From a checkpoint of a small transformer trained on Wikipedia.
Size: 8 layers, 66.6M parameters.
Architecture: RMSNorm before each block, rotary positions, tied embeddings.
Training: a variant of Adam for these matrices, 533M tokens.
MLP neurons of a small language model. Each row is named by its layer, matrix (gate and up: input weights) and neuron, and shows model dimensions 261-356. Each number is 128 + 24 x the weight over its row's rms, rounded and kept within 0 to 255. A neuron's up and down rows have the sign that makes its largest values positive.
A block is one neuron, or neurons of one layer that tend to fire together. After each block is what it responds to, as a language model described it from the Wikipedia text at the highest values.

L3.gate104 [163 134 128 115 132 165 115 166 132 124  71 120 113 130 103 142 127 104 124 139 140 103 116 124 117 103 130 140 114 132 136 154 131 100 107 136 154 141 159  50 109 125 109 134 126 110 137 142 142 144 130 124 128 112 124 141 103 154 145 185 139 104 131  86 139  88 143 138 136 131 129 127  91  98 102 132 124 113 185 137 153 129 108 120 109 161 176 124 150 123 147 155  86 162 141 146]
L3.up104 [ 58 149 123 164 173 175 173 143  98 102 147 120 105 137 119 124 140 110 116 145 171 132 118 128 140 133 142 127 106 116  84  91 149 133 125  88 155 145 115 107 136  78 158 169 159 161 137 102 170  93 110 123 133 152 132 173 143 129 117 125 127 116 132 162 144 120 173 119 114 129 114 104 143 158 119 144 140 140 139 148 128 160 117 131 125 146 199 119 124 133 157 151 100 133 108 165]
L3.gate429 [104  88 131 176 110 160 133 113 153 124 152 164 115 143 175 153 155 137 129 138 114 148 123 136  54 117 137  97 102  88  72 128 120 133 147 125 118 142 105 108 131 118 138 149 151 146 127  87 108 169  90 143  83 105 137 162 138 112 142 139 140 130 101 160 121 143  92 128 107 125 123 177 102 152 151 134 120 135 121 128 148 128 115  64 168 127 114 145 135 111 147 108 132 147 168  91]
L3.up429 [140 121 101 120 128 155 146 120 150 121 138 149 144 157 137 108 131  85 137 135 103 117 147 142 129  82 103 170 122 105 118 132 123 121 116 138 115 134 160 131 117 134 117 121 136 126 113 137 121 160 104 164 120 137 117 132 123 150 151 115 140  85 146 127 128 129 119 137 138  98 121 125 118 119 146 157 117 108 149 122 130 120 151 143 154 122 123 149 120 148 158  94 130 113 107 149]
L3.gate513 [162  83 128 128 115 150 127 159 126 135 119 131 142 107 144 116 108 116 109 105 134 119 108  68 165 118 102 135 112 118 177 122 147  95 146 140 112 111 113 129 143 167 121 129  79  91 146 139 160 179  87 140 107 110 137 111 105 186 148 177  69 145 129  97 108 114  99  60 100 120 119 127 158 148 115 133 112 120 126 139 169  81  75 133 132 107 109 152 134 123 144 117 133 138 124 101]
L3.up513 [106 106 147 161 106 112 129 167 158 153 117 113  98 114 128 132  78 137 141 179 164 135 116 101 134 108 129 151 118 120 125 119 103  94 143 133 161 152 120 104 111 120 148 128 148 113 129 157 172 127 125 118 135 100 146 133 118 134 122 188 150 123  76 116 134 103 103 107 131 129  91 131 123 103 121 118  97 158 177 104 135 130  61 142 166 135 111  87 165 122  96 130  82 105 119 129]
L3.gate929 [133 117 127 115 139 145 128 171 153 122 179  99 117 128 114 121 162 133 123 127 129 116 104 123  99 106 132  93 100 130 120 151 141  84 144 117  81 175 106  99 124 141 132 143 109 122 141 137 145 111 134 128 131 123 133  87  91 136  89 111 106 130  95 141 110 113 114 147 175 115 143 131  92 113 126 126 138 147 151 122 156  99 177  79 102 139 123 114 131 118 163 114 157  94 130 175]
L3.up929 [117 152 147  78 164 151 158 113 123 108 132 133 120 159 122 152 138 148 143 121 160 144 115 163 128 140 121  94 123 127 125 138 139 105 143 121 143 139 136 130 132 117 131 115 184 112 129 120 118 166 185 164 157 135 145 132 130 124 142 126  92 103 123 131 136 142 118 120 169 128 176 155 133 116 141  96 154 177 172  95 129 141 113 109 118 109 143 133 133 111 130 118 176 124 188 107]
L3.gate933 [149  92 123 110 133 107 142 142 149  91 112 132 130 116 122  96  76 144 107 108 111 102 108 117 105 109 145 157 116 140 111 111 190 142 139 143  89 137 109 182 130  96 126  97 147 127 135  92  90 151 110  99 148 119 128 148 127 107 118 121 136 150 147 166 154 145 136 174 117 131 117  84 137 122 139 130  94 160 110 105 125 130 140 155 181 117 120 133 140 119  98 126 128 185 101  76]
L3.up933 [ 92 123 111 147 165 157  89 148 121  92 124 122 119 106 123 139 141 110 126 145 100 114 136  96 168 114 144  96 122 121 166 124 158 149 133  99  99 110 167 119 129 124 150 137 132 129  85 115 144  81  90 105  66 115 116 148 144 134 152 135 129 111 118 146 127 129 135 119 119 110 146 166 124 104 131 137 107  91  97 131 126 114 166 138 142  90 100 121 125 126 109 142 108  96  59 145]
L3.gate944 [150  68 135 127 126 160 123 142 134 111 145 148  87 126 136 136 140 126 142 112  99 136  91  99 139 108 145 151  96 111  85 141 103 122 125 152 156 117 101 132 154 143 124 168 157 131 151 146 130 128 152 110  90 144 113 178 112  92 128 186  84 102 141 147 159 157 160 133 159  97 111 186 127 118 148 161 140 115 129 111 125 113 121 124 115 125 173 136 128 157 106 144 137 108 133 100]
L3.up944 [130 158 147  99 136 127 156 146 123 158 124 164 136 145 161 138 126 169 113 105 123 192 178 145 124 119 139 122 129 129 120 126 107 147 128  95 110 144 124 104  96 174 120 166 140 142 101  94  97  94 111 121 128 110 106 142  92 129  80 147 160 117 112 146 157 124  83 114  91 144 151 159 134 130 135 110 133 151 130  98 115  95 114 105 181 173  89 103 123 104 131  97 136 102 136 116]
L3.gate1328 [124 109 133 119 152 175 143 154 152 118 159 122 107 123 152 121  86 138 177 135 129  94 127 133  98 147 131 101 112 123 130 135 144 136 157 116 169 155 163 145 111 140 135 164 138 134 106 109 148  73 122 121 111 117 124 139 109 150 154 159 145 125 136 167 123 124 177 125 128 127 130 110 166 135  83 150 121 112 141 102 103 128 109 156 116 159 158 140 130 122 166 118 170 113 122 141]
L3.up1328 [171 129  89 126 127 150 149 120 158  95 141 108  98 131 143 112 101 167 121 131 131 170 115 124 156 109 130 148 101  99 120 142 143 121 150 100 141 158 120 160 116  94 153 165 180 145 110 126 144 161 121 133  97  99 114 138 134 122 129 152 134 112 125 105 108 128 121 117 133 124 128  92  86 137 119 127 122 111  98  91 158 167  81 127 153 122 103  88 107 105 112 116 130 135  92 107]
L3.gate1390 [118 151 151 112 112 139 138 128 136 117 147 102 160 133 117 110 105 155 138 150 132 103 145 114 101 111 130 153 135 146 138  98 123 123 147 119 146 100 141 109 134 134 112 112  78 142 142  93 136 115 187  91 144 106 121 126 138 108 154 157 160 143  85 129 170 130 153 111 119 132 134 102 186 155 139 156 115 139 135 150 100 103 141 149 111 121 117 191 154 122 107 122  94 184 110 166]
L3.up1390 [112  66  93 122 134 123 116 102 129 130 124 111 126 108 118 144 164 131 154 163 148 118 121 107 129  76 131 100  95 119 117 119 129 135 128 159  91 144  96 122 166 112 118 128 177 128 167 135 107 158 153 103 115 141 114 144 150 141 106 117 125 101 141 138 115 137 115 167 117  84 104 168 116  84 120 118 112 153  87 144 167 138 113 123 135  95  97 121 135 125 147 163 187 115  95 138]
Description: Pronouns and "other/such" determiners

L4.gate598 [135 116 132  81 129 104 132 124 130 116 135 143  92  92 127 125 145 143 171 143 139  99 108 129 138 105 105 147 158 120 129 123 123 120 111 121 173 110 108  97 129  76 123  75 134 125 168 127 123 145 141 103 157 139 138 139 131 143 111 137 103  95 170 145 159 133  75 139  87 125 121 207 104 141 135 141 126 148 116 149  84 154 153 127 122  84 140 170 150 152 141 105 108 157 121  97]
L4.up598 [138 136 118 123  62 141 112 126 135  98 149 139 145 183  85 126  95 128 136 138 127 139 154  89 108 151  97 174 126 127 102 147 122 132 131 131 152 103 136 182 155 129 133 127 121 154 171 190 136 152 138 141 144  90 121 134 155 103 114 105 134 122 105 115 127 101 137 145 158 115 147 117 134 114 100 139 138 125 133 114 147 144 126 130 131 136  86 121 118 170  61 163 118 120 117 198]
Description: Clause subject after a comma

L2.gate8 [142 146 121 107 128 133 125 114 146 142 131 144 110 112 113 143 112 136 139 109 128  84 140 105 130 106 108 144 117 111  95 137 169 139 122 148 146 107 120 171 151  98 112 122 158 116 128 131 134 121 133 144 153 129 170 125 184  94 146 149 137 128 123 134 145 103 110 135 148  93  99 118 118 124 117  56 102  97 120  89 144 159 142 138  95 131 111 171 171 161 116 107 128 158 142 112]
L2.up8 [157 102 115 126 123 115 104 127  76 143 162  96 146 157 114 125 142 122 107 111 121 117 147 152 137 116 131 149 165 148 127 134 114 117  90 138 129  90 142 155 156 118  92 130 132 111  94  80  70 120  91 147 131 124 134 149 151  93 118 125 138 165 165 105 153 110 135 183 136 115 116 144 149 105  89  49 150  74 158 113 130 150 135 144 100 169  98 147 116 119  92 153 130 146 113 140]
L2.gate40 [128 101 114 137 124 113 167 107 138 114 109 128 136 127 108 143 105 122 139 147 114 137 182 109 174 132  79 114 126 151 143 109 117 101 176 127 107 134 170 127 144  71 128 144  93 119 134 137 116 132  96 112 107 163 142 159  99 113 113 112 142 141 134 137 156 127 103 107 124 138 104 117  89 121 126 112  88 105 133 155 139 130 103  82 137 145 118 180 141 172 115 119 147 125 103 129]
L2.up40 [156 143 115  91 140 160 128 103 122  95 108 150 158 117 130 106 118 143 136 128 166 135 146 106 139 115 112 125 120 182 137 107 122  96 132 123 151 122 144 140 236 106 102 142 137 149 120 101 131 120 135 143 116 134 120 123 156 145 139 106 118 130 170 142  82  85 172 155 135 130 143 149 102 132 119 103 101  87 163 141 116 116 129 130 123 143 110 119  98 114 152 149 115 126 151  93]
L2.gate823 [ 82 112 142 133 150 104 166 136 172 123 133 108 140 140  89 122 103 150 114 128 146  96  91 146 126 120 164  79  83 113 124 148 157 151 124 137 140 139  98 123 135 103  88 152 107 135 111 111 132  82 131 116  81 128 144 141  80  97 184 137  76  82  93  82 136 139 115 109 152 158 122 163 126 164 154 109 132 120  89 116 163 104  95 123 106  92 169 147 115 144 106 113  98 101 116 132]
L2.up823 [136  80 141 105 165 154  96 134 102 117 121 118 138  86 150 160  96 130 150 124 137 135  96 157 137  90 157 135 164 112 150 112 135  91 116 147 136 144 133 119  98 165  90 116 114 178 149  73 161  79 126 180 135  97 127  90 121 108 149  89 107 136 130 123 143 142 118 138 108 130 174 111 135 133 152 156 113 105 119 129 132  96 117 101 100 148 121 149 164 157 153 141 159 125 123 161]
L2.gate1142 [121 113  82 166 166 142 137 128 121 163 132 128  87 125 111 137 164 110 126 156 107 136 188 184 121 134  96 113  90 118 123 146 138 100 132  87 144  93 119 132  83 108 122  79 169 129 126  99 124 133 168  91 125 146 114 121 136 127 117  97 119 193 133 112 162 128 165 148 115 140 131 125  94 146 115 133 110 158 119 174 137 170 107  80 181 134 151 132 123 141 105 134 137 121 140 132]
L2.up1142 [146 113 139 173 135 161 148 130 124 155 120  64 127 108  91 117 120 120 143 119 121 102 124 104 136 135 118 154 123 139 105 142 157  83 171  99 110 134 116 138 162 131 125 138 132 143 195 122 159 129 133 193 107 104 119 145 119  97  87 169  91 135 120 107 122 154 147 119 175 136 144 114 125 121 102 105 135 132 100 119 194 158 123 119  99 143 144 151 127  87 143 110  92 119 166 165]
L2.gate1223 [104 101 130 129 132 121 161 113 149 182 138 121 114 151 118 126 143 177 153 149 125 106 130 138 123 141 120 161 105 159 128 123 151 133 131 137 149 111 101 121 130 141 106 168 126  99 120 133 110 135 167 127 135 110 164 121 110 107 121 137 114 126 130  75 138  96 136 130 166 131 147 165 134 112 131 131 107 184 158 147 133 154 121 111 111 101 152 149 120 150 143 146 139  88 139 134]
L2.up1223 [138  98 134 156 137 139 137 120 146 159 135 118 148 115 132 100 163 110  99  79 151  82 124 139 135 100 123 135 123 156 197 107 106  85 118 145 139  84 118 181 151  82  84 115 107 152 127 104 174 134 182  88 136 200 157 133 131 101 103 115 124 171 124 124 128 107 120 139 126  93 120  46 103 113 140  88  92 106 139 144 120 136 125 100 136 116 132 136 108 116 124 132 106 108 157 112]
L2.gate1273 [172 131 141  72 174 127 121 117 141 152 128 100 154 124 114  92 140 104 151 104 125  54 133 103 111 136  70 122 111 143 126 114 151 131 125 145 118 104 162 151 130  94 123 126  85 144 118 130 152 154 141 106 154 138 144 142  98 105 121 121 118 155  95 113 125 110  86 122 122 133  91 125 107 135 122 115 100 135 123 120 125 124 128 142 143 148 144 176 156 130  84 154 100 120 121 134]
L2.up1273 [199 165 130 185 114 124 137 129 163 159 171 126 125 140 115 126 164 133 165 122 118 104  73 151 133 139 127 137  98 105 133 136 171 104 141 155 144 114 161 122 126  98  94 136 146  58 121 146 126 181  94 149 138 186 125 157 107  86 151 117 108  89  91 147 139  92 109 111 141 105 120 108 109  69 161 100  90 116 155 113 106 157 163 104 107 166 151 125 158 114 131  67 156 120 146 101]
L2.gate1525 [120 126 119 110  99 111 111 119 150 154  94 139 131 107 148 120 145 138 145 129 122 110 153 137 106 151  96 188 132 103 162  99 142  92 135 134 175  89 143 150 129 124  94 134 154 157  89 134 116 155 195 147 134 140 113 143 149 118 142 136 123  76  81  49 157 118 143 141 185 107  83 160 134  81  94 115 124 100 108 145 147 140 115 138 135 111 118 144 135  98 131 117 115 139 129 154]
L2.up1525 [139 156  88 104 101 109 133 102 155 167 132 114 133 101  85 110 148 107 146  79 126 124 108 155 105 125 149 174  99 152 132  89 129 101 115 105 143 104 146 137 111 156 152 118 162 142 103 142 107 130 114 105 136 146 160 102 157  90 136 127 118 126 100 111 110  92 141 149 149 143 146 122 109 128 168 109 138  86 140 156 125 154 145 132  92 130 160 156 160 107  84 127  88 132 162 139]
L2.gate1604 [118 131  79 169 136 132 110 109 135 116 141 121 127 104 109 136 142 102 149 117 120  99 128 148 164 128 122 154 109 139 142 129 124 143 151 181 143 172 130 165 131 116 170 120 118  76 190 167 133 147  98 132 103 115 130  99 134 154 136 153 158 153 126 139 135  98 145  90 126 162 136 100 149 118 111 140 153 122 107 150 159 146 170 150 144 129 128 144 104 141 140 107 167  82  94 128]
L2.up1604 [104 110 139 109 117 139 186 201  88 160 155 142 165 168 163 138 122 121 133 166 162 134 133 108 111 132 117 130 139 138 121 121 134 168 127 131  74 107 104 129 162  99 128 144 161 115 129  72 118 145 137 161 151 140 126 144 166 116 122 150 148 149 117 107 147 125 110 139 110  79 127 144 121 104 107 159 152 125 132 149 131 139 146 123 133 133 106 138 123 122 122  85  90 139 112 181]
Description: Subject personal pronouns

L4.gate527 [149 111 117 123 145 119 111 132 152 112  97 168 101 136 120 125 170  90 119 116 127 123 144 129 166  81 153 118 102  90 129 140 130 133 156 134 110  99 117 114 160 117 189 102 132 125 116 152 125 122 101  94 128  67 124 148 150 117 142 129 165 113 141 106  77 113  98 127 152 117 115 149  95 105 142 127 129 132 154 138 118 164 153 135 162 118 143 137 136  95 154 111 151 105 117 142]
L4.up527 [ 94 191 157 115 109 137 156 106 110 100  81 143 150 148 137 171 143 104 146 113  84 160 143  91 130 129 134 106  91 143  99 171 116  86 125 141 158 103 104  98 119 125 128 174 148  73 122 104 147 111 146 125 136 111 102 175 101 131 136 136 156 153 136 106 134 157 113 137 147 140 118 156 120 151 131 116  74 118 145 169 131 131  93 118 129 111 125 151 160 102 145 168 130 114 107  97]
Description: Mid-sentence closing punctuation

L2.gate149 [ 95 113 108 141 119 127 124 109 117 140  97 149 117 107  53 108 122 156 152 102 150 102 164 112 165 130  93 129 114 115 126 138 148  87 102 148  93 114 120 133 165 126 127 104 162 106 163 100  91 132 132 123 136 132 149 141 105 121 133 116 116 122 123  86 134 134 109 123 146 138 115 132  89 126 158 115  54 141 134 141 128 104 142 141  86 112 139 116 154 106 132 152 128 157 156  63]
L2.up149 [125 168 140 135 106 161  84 119  91  87 172  83 146 140 144 122 134 138 147 119 131 120 120 107 131  97 113  93 108 116 139 116  96 124 153 105 101 137 135 155 133 112 151 152  96 153 122  42 120 104 107 115 124 124  95 132 138 161 155 141 146 108 109 157 104 155 130 174 149 134 150 103 118 128 129  81 111 128 146 113 116 102 155 141 118 116  95 124 130  75 135 111 127 130 134 126]
L2.gate555 [153 156  87 122 155 111 123  95 107  89  52  97 142 133 119 120 124 138 161 154 116 106 126 106 134 150 134 160 103 126 169 115 163 129 134 137 147 117 134 127 133 154 123 145 135 163 156 150 157 100 142 101 129 101  88 151 102 132 144 111 125 185 119 126 104 117  98  96 113 188 112 137 116 194 153 129 150 128 155  65  99 137 105 126 149 101 147  95 130  99 118 100 150 134 117  89]
L2.up555 [122 102  66 137 130 139 149  98 128  66  97 144 124 147 110 139 138 148 136 120  95 124 151  96 137 143 117 138 124 130 151 119 162 142 137 122 130 126 157 102 182 149 148 118 120 139 142 152 163 101 138 121 132 137 100 156 100 157 121 132 146 145 138 138 141 123 153 141  97 191 133 109  92 160 135 140 167 157 144  53 129 138 132 137 138 133 113 120 108 121 101  91 158 142  91  92]
L2.gate808 [153 124 144 120 126 135 139 169 106  77 126 163 127 154 101 143 177 127 112 112 149 170 122 171 161 145  99 124 133 209 121 140 103 140 162 119 163 135 128 133 125 183 135 105 153 169 171 138 105 125 155  83  95 128 168 147 128 128 147  96 100 117 152 144 133 124 187 141  96 124 169 144 139 160 145 149 125 148 142 123 144  91  95 134  92  72 110 118 116 127 149 127 106 111 125 146]
L2.up808 [131 113 117 137 169 139 128 167 137 116 137 143 159 129 141 106 127 140 139 126 170 115 143 140 158  95  86 112 130  87 119 111 129 106 117 126 133 102 112 141 105 164 123 121  99  74 159 149 142 123 114  96 122  90 139  87 150 159 152 154 161 101 151 112 120 135 118  79 125 108 158 116 117 113  85 112 105 133 124 147 147 146 119 132 146 120 103 120 153 135 154  86 126  85 145 123]
L2.gate842 [ 95 125 152 111 168 149 123 116 136 100  79 148 123 158 137 156  98 132 167 133 110 123 121 115 129  99 139 131 119 125 141 115 136 134 134 169 150 161 130 104 107 133 160  99 143 157 161 108  99 105 161 138 146  98 137 100 106 142 157 129 155 125 143 120 142 154 131 121 131 143 109 146 147 122 110 138 104 138 134 129 120 135 196 118 147 108 120 107 127 104 104 111 144 152 116 117]
L2.up842 [127  82 137 117 104 132 142 117  93 153  99 104 101 155 171 123 163 104 133 133  95 158 132 114 103 142 149 136 106 102 108 150 129 102 114 130 184 112 132  99 162 127 147 141 175 120 149  84 105  90 196  97 175 155 129 122 111 131 126 126 138 169 130  91  74 128  89 126 120 138 131 124 123 101 120 151  81 129 140 140 138 143 128 156 140  89 108 110 143 143 140 116 158 142 125 101]
L2.gate854 [145 122 204 120 147 138 120 162 167 124  70 106 116  79 116 102  81 106 108 183 114  88  59 113 115 129 125 153  74 131 154 119 123 108  96 112 140 131  99 157 134 144  88 152 104 149 103 102 124  71 146 148 181  95 149  87 106  85 166 168  91 138 179 138 130 104 163 106 140 121 107 167 122 113 145 152 138 131 137 136 101 146 120 154 137 132 138 126 129 120 119 135 154 144 166 173]
L2.up854 [142  99 137 107 196 123 126 146 101 124  97 121 124 155 146 115 128 138 128 125 115  93  80 108  76 143 171 111 110 105 149 147 150 146  80 125 122 132 109 126  97 141 141 131 202 176 135 128 159  93 166 142 123 117 121  90 145 143 121 121 116 132 111 141 145 104 100 152 180 147 142 134 118 160 154 115 111 141 132 143 133 133 154 133 147 100 133 128 154 126 143 162 131  80 136 102]
L2.gate1481 [116  93 158 106 114 129 119 125 111 148 109  82 133 144  86 142 128 126 102  81 113  87 118 108 121 140 123 156 111 124 161 134 134  98 141 124 142 151 180 145 132 152 122 133 143 160 159 141 114 144 150  91 120 146 115 133 117 156 166 142  77 142 171 168 114 143 137  79 136  72 100 139 115 166 152 124 131  78 158 121 141 104 136 157 121 120 119 128 129 133 115 154 136 137 113 122]
L2.up1481 [141 126 168  88 124 126  92 187 154 137 110  92 123 115 113 161 120 123 132 153 118  95 127  99 114 114 119 138 127 136 125 123 121 156 121 170 107 144 141  99 135 137 105  81 158 147 136 126 130 114 151 119 148 119  97  81 131 135 130 122  77  97 139 137 129  91 161 150 114 107  95 122 123 124 125 137 154 132 130 146  77 138 112 129 134 126 136 130 153 154 127 145 150 157 151 176]
L2.gate1540 [132 144 139  98 140  91 100 144 143 125 113 122 153 139 120 138 156 189 163 128 121 118 108 107 154 118 158 119 100 156 145 123 160 104  95 126 122 119 165 128 105 146 108 115  93 109 104  86 130 109 148 128 139 119 180 107 131 158 132 181 145 158 153 119 115 131 134 109 133 147 132 152 107 109 142  98 113 143 145  91 114 100 150 168 141 159 156  99 129 140 154 115 167 121  69  71]
L2.up1540 [121  97 122 102 128 139 164 127  81 105 127 164 148 130  97 124 188 115 126  91 151 160  85 119 138 133 112 146 110 168 152 150 153 125  75 149 184 165 160 120 145 133 109 112 114 142  94 111 101 156 124 129 160 115 136  80 114 112 109 155 152 115 129 121 118 117 136 131 151 142 117 124 122 109 109  99 132  64 134 102 107 114 171 144 106 162 165  92  97 163 182 132 126 169 114 125]
L2.gate1554 [144  97 160 163 132 109 156 140 141 164 124 131 131  96 141 123 139 204 191 162 109 127 194 141 103 165 167 124 110 159 128 127 145  94 129 161 128 134 146 107 134  99 105 147 138 141 106 127 130 113 178 129 119  99 174 134 114 109 117 138 142 126 146 108 134 110 135 118 149 135 135 127 162 131 100  97 126 128 112 140 152 122 107 148 133 133 126 101 111 150 127 139 109  75 163 131]
L2.up1554 [ 97 104 137 119 153 149 108 110 123 162 136 151 109 137 105 147 110 139 140  98  97 141 140 125 140 114 123 133 144 100 125 120  98 118 103 129 138 137 112 122 145 131 164 135 101 117 160 139 179 123 142 128 170 141 169 119 123 127 143 191 102 133 128 149 147 137 133 145 118 140 148 138 113 153 130 126  76 106 114 125 175 112  95  83 157 167 135 156 115  91  98 132 130 140 148 106]
Description: First-person pronoun in quotes

L3.gate177 [ 82 132 188 125  70 107  98 148 157  94 110 128  96  99 118 140 133 103 135 100 104 104 152 100 178 119 151 127 107 137 165 168 140 108 153 165 123 135 153 166 119 129 121 131 128 119  98 147 123 135 134 124 176 155 117 146 147  83 105 117  87 149 110 134 116 153 137 133 110 113 111 150 148  93 130 119  90 144 149 102 123  98  88 111 107 116 156  88 103  94 133 160 146 135 134 124]
L3.up177 [119 130 126 156 147 154 122 154 131  83 187 125 112 125 133 137 174 164 136 135  97 103 150 115 100 115 108 122 114 160 157 136 128 147  88 127 128  92 126 134 129 104 119 146 115 101 144 121  89 130 173 128 123 118 120 119 124 144 159 149  99 150 165 104 136 137 179 117 129 120 115 148 164 138 109 106  97 121 180 149 148 137 146 164 130 149 121 135 170 119 138 123 133 133 121 123]
L3.gate220 [153 115 133 118 122 132 142 146 144 119 108 133 163 115 101 130  99  97 103 109 130 131 143 118 205 143 144 118  86 124 185 125 139 133 130 124 171 125 100 158 149 142 139 103  85 120 125 128 149 169 115 147 180  99 159 133 109 118 128 144 172 149 118 146 127 148 150 100 128 130 126 170 144 144 129 118 123 131 117  72 105  97 117 140 124 136 150 121 131 156 119  83 131 103 135 128]
L3.up220 [148 131 115 108 116 107  87 164 132 103 128 111 103 111 118 146 127 135 138 142 116 102  81 106 108  87 137 138 103 142 139 119 140 103 109 134 133 145 150 144 134 107 119 101 136 144 160 187 122 101 157 104 126 116 131 101 138 122 128 130 118 116 119 137  68 172 124 146 149 135 121 147 110 125 134 108  94 118 125 113 135 162 109  77 119 125  83 109 122 142 188  88 125 141 113 167]
L3.gate305 [ 72 129 144  82 155 120 125 123 114 107 118  98 115 115  56 138 107 104 104 159 129 116 140 117 176 133  95 142 120 147 146 110 130 127  77 133 147 131 131 145 125 110 134 113  94 173 133 141 115 134 170 109 143  82  89 118 149  89 149 165 153  80 164 117 118 113 167 132 124 178 122 142 119 116 138 111 115 120 177 127 107 150 106 141 124 138 125 126 109  92 169 102 147 100 114 122]
L3.up305 [ 84 162 150 135 101 171 154 138 124 105 159 133 165 128 105 110 112 119 130 139 178 163 128 114 169 142 142 159  94 162 126 125  96 128  76 152 147 136 122 144 129 154 124 135 104 142 116 113 161 111  87 115 143 136 116 116  96  96  89 110 114 135 122 111 108 157 135 102 169 161 130 178 135 120 151 131 113 141 125 117 113  86 148  72 108  79 101 147 127 169 135 136 128  78 139 136]
L3.gate395 [161 128 149 105 101 150 108 135 164 133  88 147 118 111 141 145 131 125 153 162  89 105 123 133 117 128 151 113 108 142 112 137 106 116 140 112 116 119 131 116 117 114 108  88 131 133 166 145 144 118 154 109 150 130 124 117 128 164 140 161 104 174 143  97 157 140 129 138 129  80 124 109 152  92 137 127 109 126 144 142 109 102  94 141 144  90 170 163 145 161 143 135 145 129 145 122]
L3.up395 [140 121 119 141 113 134 150 129 120 116 112 165 150 109 129 104 145 111 123 137 110 148 101 200 136 155 121 104 159 138 139 119 143 141 150 116 123 116 124 138 147 137 114 122 130 111 124 144  99 148  83  84 145 164 131 108 101 143 113  93 146 144 134 109 145 124 140 118 138 131  97 129 140 122 162 108 133  97 137 109 109 116 134 138 159 121 156 151  73 135 147 115 145 156  98 113]
L3.gate401 [144  86 141 144 160 137 172 169 144 139 131  98 116  79 113 124 137  80 118 123 124 153 139 116  82 114 137  98 160 155 165 161  92 116 119 133 129 149 134 123 156 137  93 137 165 121 138 160 122 146 105 101 130 127  98 144 105 118 125  99 118 140 104 158 119  89 130 127  76  70 144 117 132 150 134 108 101  97  94 189 158 100  89 124 121 145 105 116 151 108 126 128 106 117 131  97]
L3.up401 [153 174  95 150 174 146 124 127 117 104 116 137 121 149 126 162 166 129 159 154 133 147 123  87 146 124 201 157 155 131 105 155 146 138 147 130 115 112 168 122 120 162 184 147 102 138 127 101 112 119 136 142 128  83  95  80 136  99 140 110 150 137 148  99 111 136  81 135 150 165 163 128 155 126 123 127 117 130 148 146  81 133 122 148 148 111 121 118 161 112 131 181 133 141 131 151]
L3.gate674 [115 131 164  88 106 163  78 163 130 103 108 113  91 130 155 125 122 130 144 113 144 117 109 160 177 143 130 123 149 122 108 126 151 115 118 155 151 145 105 151 130 123 127  97 116 127 141  80 138 138 165 120 148 126 133  99 158 139 123 149 131 176 119 150 138 109 180 117 172 111 143 132 112 141 108 119 134  91 113 113 134 105 134 136 127 144 118 144 150 160 142 137 151 122 128 171]
L3.up674 [109 138 141  98  85 159 112 124 134 160 134 103 147 137 106 133 143 159 130 143 107 168 135 125 167 126  92 135 135 170 122 136 122 124 164 144 137 116  99 160 143 136 123 108  81 114 143 117 158 114 128 104 141 116 120 105 139 136 160 141 131 133 123 136 150 160 164 139 127 128 101 105 168 115 147 110 145  95 139 139 110 101 136 153 187  94 140 134 162 173 154  88 121 143 157 152]
L3.gate1306 [150 185 138 116  92 103 124 120 111 137 125 150 144 118 138  90 131 109 171 121 104 119 141 127 133 130 119  99 105 109 150 142 128 182 141 100  57 110 122 112 154 143 125 145 123 102 100 107  90  96 162 143 104 127 134  88  97 145 145 122 135  80 123 101 136 124 118 169 170  73 154 140 182 102 128 153 100 111 133 134 145  97 135 115 117 121 122 125 148 109 156 168 123 124 156 171]
L3.up1306 [122 144 129  92 124  91 126 140 115  97 128 172 141  75 146 115 134 110 156 151 114 117 138 136 150 104 140 111 110 123 130 148 133  96 157 136  94 120 129 130 138 137 104 141 132 126 118 141  89 104 164  91 100  82 131 168 103 168 157 141 141 162 144  95 141  97 127  98 133  65 156 159 133 117 142 135 116 128 113 140 133 123 138 124 121 140 157 104 153 118 162 151 116  98 177 152]
L3.gate1336 [176  87 133  73 168 150  93 133 117 137 127 127 145 114 115 129 121 132 124 173  58 119 139 101 122 107 100 113  97 101 163 121 142 126 110 129 122  87 124 127 110  61  95 118 134 124 102 137 150 134 110 121  99 151 120 119 183 124 188 150 103 117 142 133 158 101 155 158 138 111  99 137  97  75 107 146 112 135 117 151 131 170 115 116 128 164 148 124 106 173 159 149 110 100 115 117]
L3.up1336 [171 158 161 140 137 152 101 116 156  78 136  98 104 120  80 137 176  77  76 150 142 139 122 132 148 154 128  69  91 146 103  77 111 108 126  87 140 126 129 130 158 107 133 117 106 107 140 119 137 131 105 127 120 176 159 147 174 101 114 143 135 155  99 134 151 120 121 121 126 106 132  98 122 144 146  70 137 125  93 120 133 161 119 121 136 128 138  83  80 123 105  96 136 154 109 120]
Description: Words inside quoted titles